Weights of a small transformer language model.
Architecture: RMSNorm before each block, rotary positions, no biases in attention or MLP, untied embeddings, normalized queries and keys.
Training: 274M tokens, 9364 steps.
MLP neurons of a small language model. Each row is named by its layer, matrix (gate and up: input weights) and neuron, and shows model dimensions 0-127. Each number is 128 + 24 x the weight over its row's rms, rounded and kept within 0 to 255. Numbers have three digits each. A neuron's up and down rows have the sign that makes its largest values positive.
After each neuron's rows, "fires on" lists the tokens most often at its 100 highest values on Wikipedia text that the model never trained on; "fires after" lists the tokens most often just before its 100 highest values on Wikipedia text that the model never trained on. A number after a token or word is its count.

L6.gate70:090098129126093125138111121141135122117093183123125128174129116162126144130144113078152099155120137125134086110101152135139129140112110147182134127138145121140153128143162116136123113120183132139114121139114113145154181141147119131165089139108083107132122151108132049145106126135080164147142162104104125158155156145155143150146134112125119133134136109148152173137120117134112145133166
L6.up70:142130116140152100139151170138145141098125104141159131160105133170136133148118099134127148139165144086111163095150120122137102112132116123096154114132118119124120130114102130152157139108117116122104123111138130181133138147130131102096150120104139099136128157106096141095163114120122131109117131121084142125131147129144085129107148139103128162126112162125143120201113134081127126155093
fires on: "8" 27, "4" 17, "1" 12, "7" 10, "6" 9, "9" 7
fires after: "7" 56, "8" 16, "6" 10, "4" 6, "–" 5

L11.gate1001:139123106147148132143158130098181162114119125099157127157095123137143115141141127089131127112158118124145104132104113118105137118109145157140126125149098181095154170121137111128110138167136119155129176149137142132169095141129110114131124136135144146115131145140157078146117098124103126150128143149119162121125111154136149130142164115152100124142092145110170195122152119098141151143153
L11.up1001:122094091145152111105145088083114102115131117138132108138149133109182112134152171127149150120152139157132131158152125130117113150129125109119140117182106175125111104123149119140109150182136165163107135143129137097112113121140093147074143157151124138109128164156139149080128095084099129095137121159157147129098131096086131137134125127126129127143100138129143160149080186120107103121167
fires on: "1" 75, "0" 6, "-" 4
fires after: " " 59, " (" 21, "-" 6, "8" 4

L4.gate952:123147131140094134098132111136136159150135139129114145150149111125145111145143078182128131148154133119114103103135088135148096129175091137131181103183123151116103152155140109116116145151089182109139165117122086135129089160110104118177090130186098133117123139121122143112123134094145138128142163128123105123109108149133097126120105112140126130120096129153165137101147146169095110115118
L4.up952:102136110123104132138123107134118147152082086095147143133118108104139071113146109172149083133157132126186113105153156119138129102149141096118101117122142125119117122132132159117093155202107129136136120119108169149102136114167107119172101127121114120154141169091112102080140124153161149144120180124130097087137119149159080134073129125136088123104146094122120121068147140136083142116134
fires on: "3" 21, "5" 20, "4" 13, "7" 8, "0" 7
fires after: "°" 24, "3" 12, "′" 12, "5" 11, "4" 7

L8.gate844:138152078138088157131153077129164126149163147148134088142124152084165131081138054117106075128139124103128146128124135105166141143133105125151193120153120137151138152155112136146088143114130118129125109143147125135141128129132175122132143118139115147104144144153117137153158142119150151126145099124112112166165121139128161124152163118140101150105120116095116124089108138140120140125143
L8.up844:118160111098076091181164132148122130143103113162120101129083127106129099146127146142167170102140145110092142113105122104086140182135119130108149142125115129138123116128118140157116129142205106153159167192070118129076133167148145120147150166125137202152163135126139127119078138142096150116100162102075075128113104126131121124105110142109137132097156159171142129122100144153081110092161
fires on: "0" 18, "8" 15, "5" 12, "7" 9, "6" 9, "4" 9
fires after: "," 38, "0" 14, "6" 10, "2" 7, "8" 7

L11.gate1005:152116148076148069180106118158147152141125123121161132083105098151139107122150088135115132137125124107152130107105150162153143141134171138173115100167146069182145150099129120188080100114094110125068133115092161132133123154119109114116122137126143116078109135113135128141124125149124161090118147143141151139153107127143113086159151152160145115153121150083147134156148111126126120130148
L11.up1005:153141131136131098181119142180095108154123134161117158137130131099132103130162114145108147153127156109092154111130146123125144147154150121179097137164142126135114155126129129129136111112128112115125121123105120119108096185108150115132140140169102151125105150091149148126142159125113165112123123152133109136111122092153111087144173117139155106165105137108133132194140180093081099156091
fires on: "0" 22, "7" 16, "9" 15, "8" 13, "2" 9, "6" 5
fires after: "9" 48, "0" 11, "8" 9, "1" 9, "6" 6

L6.gate716:123155093093152115148150140104125164119105135112163119109162106108128117105113124134117107149170143122125141118146141076192102156141103131138119096136115089136177145139092115138138125117148101146126140106064186097211116163109141127147123136136167088154121127131101084162140147147130137089104128110184161137106112154113126104140144126108118094131151102085160102138109154147168119109102
L6.up716:118084114133114111196106105107048077120133094149134141103161131100124131084083108143131108124143165125154147114130157117120126154122171111170106119144129126150108149134091169121107130091158123140086141155088140144094106149099121139108128151124112117092141144117129136116138135074108142138145152116137181110136147135155142152167099094175107112141136123121203128176143114109112148117092
fires on: "6" 52, "7" 37
fires after: "2" 23, "1" 19, "9" 16, "4" 13, "3" 8, "7" 7

L4.gate962:126112158120138160134110129152120130061108144139137119136151110146100103101126129093104153065137104128103121099119138105184146158145156156160148112158116109138154137139089113118120145111155106157162113148125146146125139141122153111158141110117129164128124135132123071164135094121109150166138125177096148131113166134145132094150147127143129127077145129123161132160151121078134138097183
L4.up962:143104106144119160111114115098115185149172149123152108099100138152173115146175077124127120180146171122127122117106109077133137113161142172181135126180139164144134132152159109141101122140102130151087143126104108142136136140147141131180170147137128102139138162112084137104108118100109131084103130146113089137128137127115117155102116164097087120083163175117114140107144128150132125152139
fires on: "4" 63, "9" 19, "1" 10, "8" 7
fires after: "0" 28, "6" 19, "7" 18, "8" 14, "5" 10, "9" 7

L9.gate544:115109154089144078137093114117089108131177159127111129141127143132164119096118108103111125162155114125109130095126144125160116097098154170154129124109147103160139139161084113132146094112113094217101125077105103129118124127123094098146118149165145099115112156174102084146093118118075135146117134147157154107151150167128171120124132126146109118125115143112161109146120136125132170126133
L9.up544:085146103104138058158134133154135171094113122110126110138135131170128112176105132103090099097149141130108144109162131173125142118061156158150116120108152129143113144179121152112173115131131155142108161126129122079103116152121131131115126155097159116130142163090120156137095134147140119157139111129112118119160103140126088148115154067126112141123169126138107097131106122129099103111106
fires on: "1" 29, "3" 9, "5" 8, "8" 7, "6" 6, "4" 6
fires after: " " 26, "6" 10, "7" 10, "2" 9, "9" 5, "4" 5

L11.gate63:111137160136136103169119126107135152106072167103150159131112135126124113131156172132129095149129190102171145103141117168122156191138134168148150117102133142117166142154151125162116153075145118081148159133098145091148070118108141150124083160106129136119128130129145077130152114115095149112103158116153142106133144122172131134156109147095135143099131159144116114142134115157122127117156
L11.up63:112129109101149097102118148105169142112096092120127102110146132098100146138132148127098104125152098139123119097112108098059118113145143158144149125091116093132169118176105132123190121162086073170162133135118129142115115151134140109101131122084164127139119128180131106118146145072130158117148104135144139092159164098158111121132088106170174116102151096124150148157119150105149161144151
fires on: "." 68, "5" 10, "1" 7, "\n" 4
fires after: "2" 12, "4" 12, "1" 9, "6" 9, "3" 9, "8" 9

L10.gate796:157104124135140108122079148111081104114115146093152132113207143163104101129124154148089075137113121139121151132117111139097131133146185121168123105124147109202103146165101139159156093116172124162161157163098130079166111138073122143122066124093113127181112130142102114099114117136120130108110138120192168135088137116162161128132108121133129117187156133105157109125135164100130168128123
L10.up796:099158098108171111113185139121180143154180128113134165118105104125127070134120092113113088108155128134113146165135137098116166182141159140122139071142136117118120116118118131144124127112129162164135103145090144106128161170108141120156125109121122125140135126090119138100137090118124130128100143128137127146087121107161110097134140141160184110147139128115169125090094146095133101120131
fires on: "\n" 100
fires after: "." 66, ")" 13, ".\"" 5, "\"." 4

L11.gate981:130136115097132098091099128093107132148079139156118174104173127116112106129130139115088151107140122111104160125166086118138153146141144142153132136150125134136164124123111125128144133128141169108158153109106129124098102164145083145128130163153125152109123099116144147145149125137107128130107134163105169111117119135157120139126147149129124158142154173104150171141123102100124126116164
L11.up981:077136115100127132120112143137143128156127167135104088084120096140110116117114125127100128132128140072097097111132124133141130126129142117123149111128112143131124094125092121114129121110109091161178119116109145112109102109096130131146131145123152108163126137137129153164136120128098137157142090125120155118162133139100147113094151118157163105097149105106183137189103152137150167097115
fires on: "1" 23, "0" 21, "9" 17, "7" 9, "8" 8, "2" 7
fires after: "0" 43, "9" 35, "1" 7, "8" 6, "\n" 5

L6.gate757:115145091117131099133068122129156172156111137097140111097125141120107111126112097122127175110128163122139172129104098091136104170103160093107160095090133114144154143160089178135159116163161127149131127111143144120112152149074152143114128125179118115071142178105125132153115141126129166100148122109107121155142179113166098136153172095136095102111174160111149115135101142137150119125106
L6.up757:126100108107123056111062134128178196150139129080161099095142179143089119123111087135158122098122101125085107127120089123102084101118114135110141121134112088117138113131109133134182143162128173135099112106115142142144095149106115197151147146101176121128143152126093175137124122140070161117128091123129095125112145137135121159142183115129135097143135139141151118124159135134133166134130
fires on: "6" 21, "0" 18, "3" 15, "8" 12, "4" 10, "1" 7
fires after: "6" 14, "8" 14, "4" 12, "3" 11, "0" 9, "7" 7

L6.gate556:123119124111128145149107116153142149151109115117172108075141151127060113171167105122105142132153099145151107109140171112146110132127138120110150108109160100095130111118106140153113136191130114151101113129064152128085128140137097140156121105108175104147129140105136144093152108160142183110131118152129135129146141140132132117119159123136136147144153173115154143169108161090122125148131
L6.up556:126134123126142123156118112138132122125134121128103132087146149156151122118112105100115111138153124084106129128147147141144087152118147127148165101138122134159080135095106131117120111157118094124094120115146114144117069097089104155165151119112132155146142122086130143124106144124129150134157094140152180122115145147119129115132126110125132105145154157138150115111108172121181161098143
fires on: "6" 66, "5" 13, "8" 6, "7" 6, "9" 4
fires after: "0" 26, "6" 12, "5" 11, "7" 10, "2" 9, "3" 9

L4.gate471:157136113098132135182152132152142133101134121148099124137162118176109104103137185147147134141125140126160135082116133116158136117107149128181152081133114098115160143160087111175125110101133130126143129166117136132159122119122129128161151156137134150106114153118138120182160131121093152136137123139097180125134121137136154096096153133128078123137129145075128129146128115111129125112164
L4.up471:130130128125134134120134123117137119112136149146103137132092094102156123127118161142093093162135118140151112112141112118134130108124144130138129128121099110143120152125146163124149153153135114123180155126155118105122125128105093078134140162098158136115105130141152111143135138093152099132100142162130123103155179140154158116123135133093137115155122163128140046175121144112121094164132
fires on: "7" 99
fires after: "9" 78, "2" 7, "1" 7, "8" 6

L4.gate3:166126092125103114160110142112130129124110124134103109151135112138150113089130132154108102172116137135130096103112119192158136108120151146165152100137133137140141149119131099137127112151128118132107125116140178155155093115112148117154141141100109183136152125097118116175148121137113098127121153166140180081113126127109160101107119123174101131115146143141155182106098102112139134112122
L4.up3:113167105124116096120142099107137134106155154145133113115148111062152107127152129144104148144164113067129096147128062145112096126134114110110100122114113113117105138132111124107143125205133117180109152126140151136097108154182124073156170152114163150132149131098151166143125129119105095155160148162102133124140118124124125099111113096141127109166101156134123107108088115155152108123169
fires on: "0" 66, "2" 26
fires after: "9" 66, "0" 21, "8" 6

L3.gate33:186142096115145142159140175109127144163147141138117120123111127118159101086157151133123153115110137169150102109087117136153098104120138147152121122120135117081133134154114121139145154125108137118166128103150151124166114127129129122119149134112147126123167152091118123138160079151100125126111149097120118137126109119139150111106176109122119117157127147120137136133138146088141143079128
L3.up33:162130116114131141134159132117057137140144180124122134143097150144194138140147158134108132138143123179168111139131094166126104109084136132135107112099139118114128148157137099133125176137127101108165125115134135117123126129127142112134160162128137138157151149101130163156099106155113131146105120123110142110144116081110143105080123121119119127153145142135124136143133151123151156136147
fires on: "4" 54, "em" 9, "ok" 6, "5" 5
fires after: "8" 22, "7" 12, "9" 10, "6" 5, "4" 4, " V" 4

L6.gate448:121128145128148132128106135117140114115138104090116148136155108118144128136116091124145136152097116153153163118129161107143112137138140091139133130135155130136142104097146165159112110152138092125110156079149117128148140159134113133083159130083089135160103113146139114104163157130150147110119138139120138111141153132157183093098102138152125159112128131103157182183098091088164077130093
L6.up448:135138113107130147160110143127151143104140112075135138133086155129135149170152114107100179147101101087114172104120159127181100129132109113120112142165119116129133104097125114142153132134097146152157131085161152113145143119130094117127156132101124084114128094142163155110149123073193161090120094163114084140152155125186156116082177134121155135151134178080119145164128118107123112134123
fires on: "1" 32, "9" 20, "8" 19, "0" 10, "7" 6, "6" 5
fires after: "9" 41, "0" 39, "1" 7, "–" 6, " (#" 5

L11.gate645:147173103118148137090107173103115120134115163094137122135112085107103070104096143136101123105107104098146144105127134131088121120147175102109171088139083134147148120167129105072142138118125130149142151187093137098121134151161154123114128103142170161132102131108169163144119141116131120142127093138147165100094090086164137117140160110139158153133185097100134100156100140132114127088111
L11.up645:119165032099160114089122168109132105125088158126144122130140094116118074090090151109129137121118126109142148127121118100092099170177152103125163088131098129152114102163114109134180108087147124173135133160116125087107131132156170146119109102123133122136118139092126146130131142125116146128143117134131172120092117081160115091122152104116182122131155091103160133139118137125122132097115
fires on: "\n" 100
fires after: " |" 89, "." 6

L11.gate833:121106145110127113162106092153118151149094123095168149106107168145156138109153166157050139137140155138143124130135145136139126112138190109161103116105125131116164168133134147151143137149174093122151151122105153126142149114057091111132134121128097112139169104128105169144120161142122158131121126156147162158159154160107134120120133160131104113132107146111162119121154064108120096127166
L11.up833:089116141087134132131111164152098147165137178145137118133154151128129174137123157128103106135155111116150150107144133142130051158152127136170154143128132103167093161153089115110167112083128109122139102146125138113133110149131087133163151117135139105116158076139105144173155131152092126183129137118123151129179132115092137127153123111121169095163131146131156111145160120145152125141117
fires on: "9" 44, "7" 18, "5" 8, "4" 7, "6" 7
fires after: "1" 45, "9" 34, "8" 12, "0" 7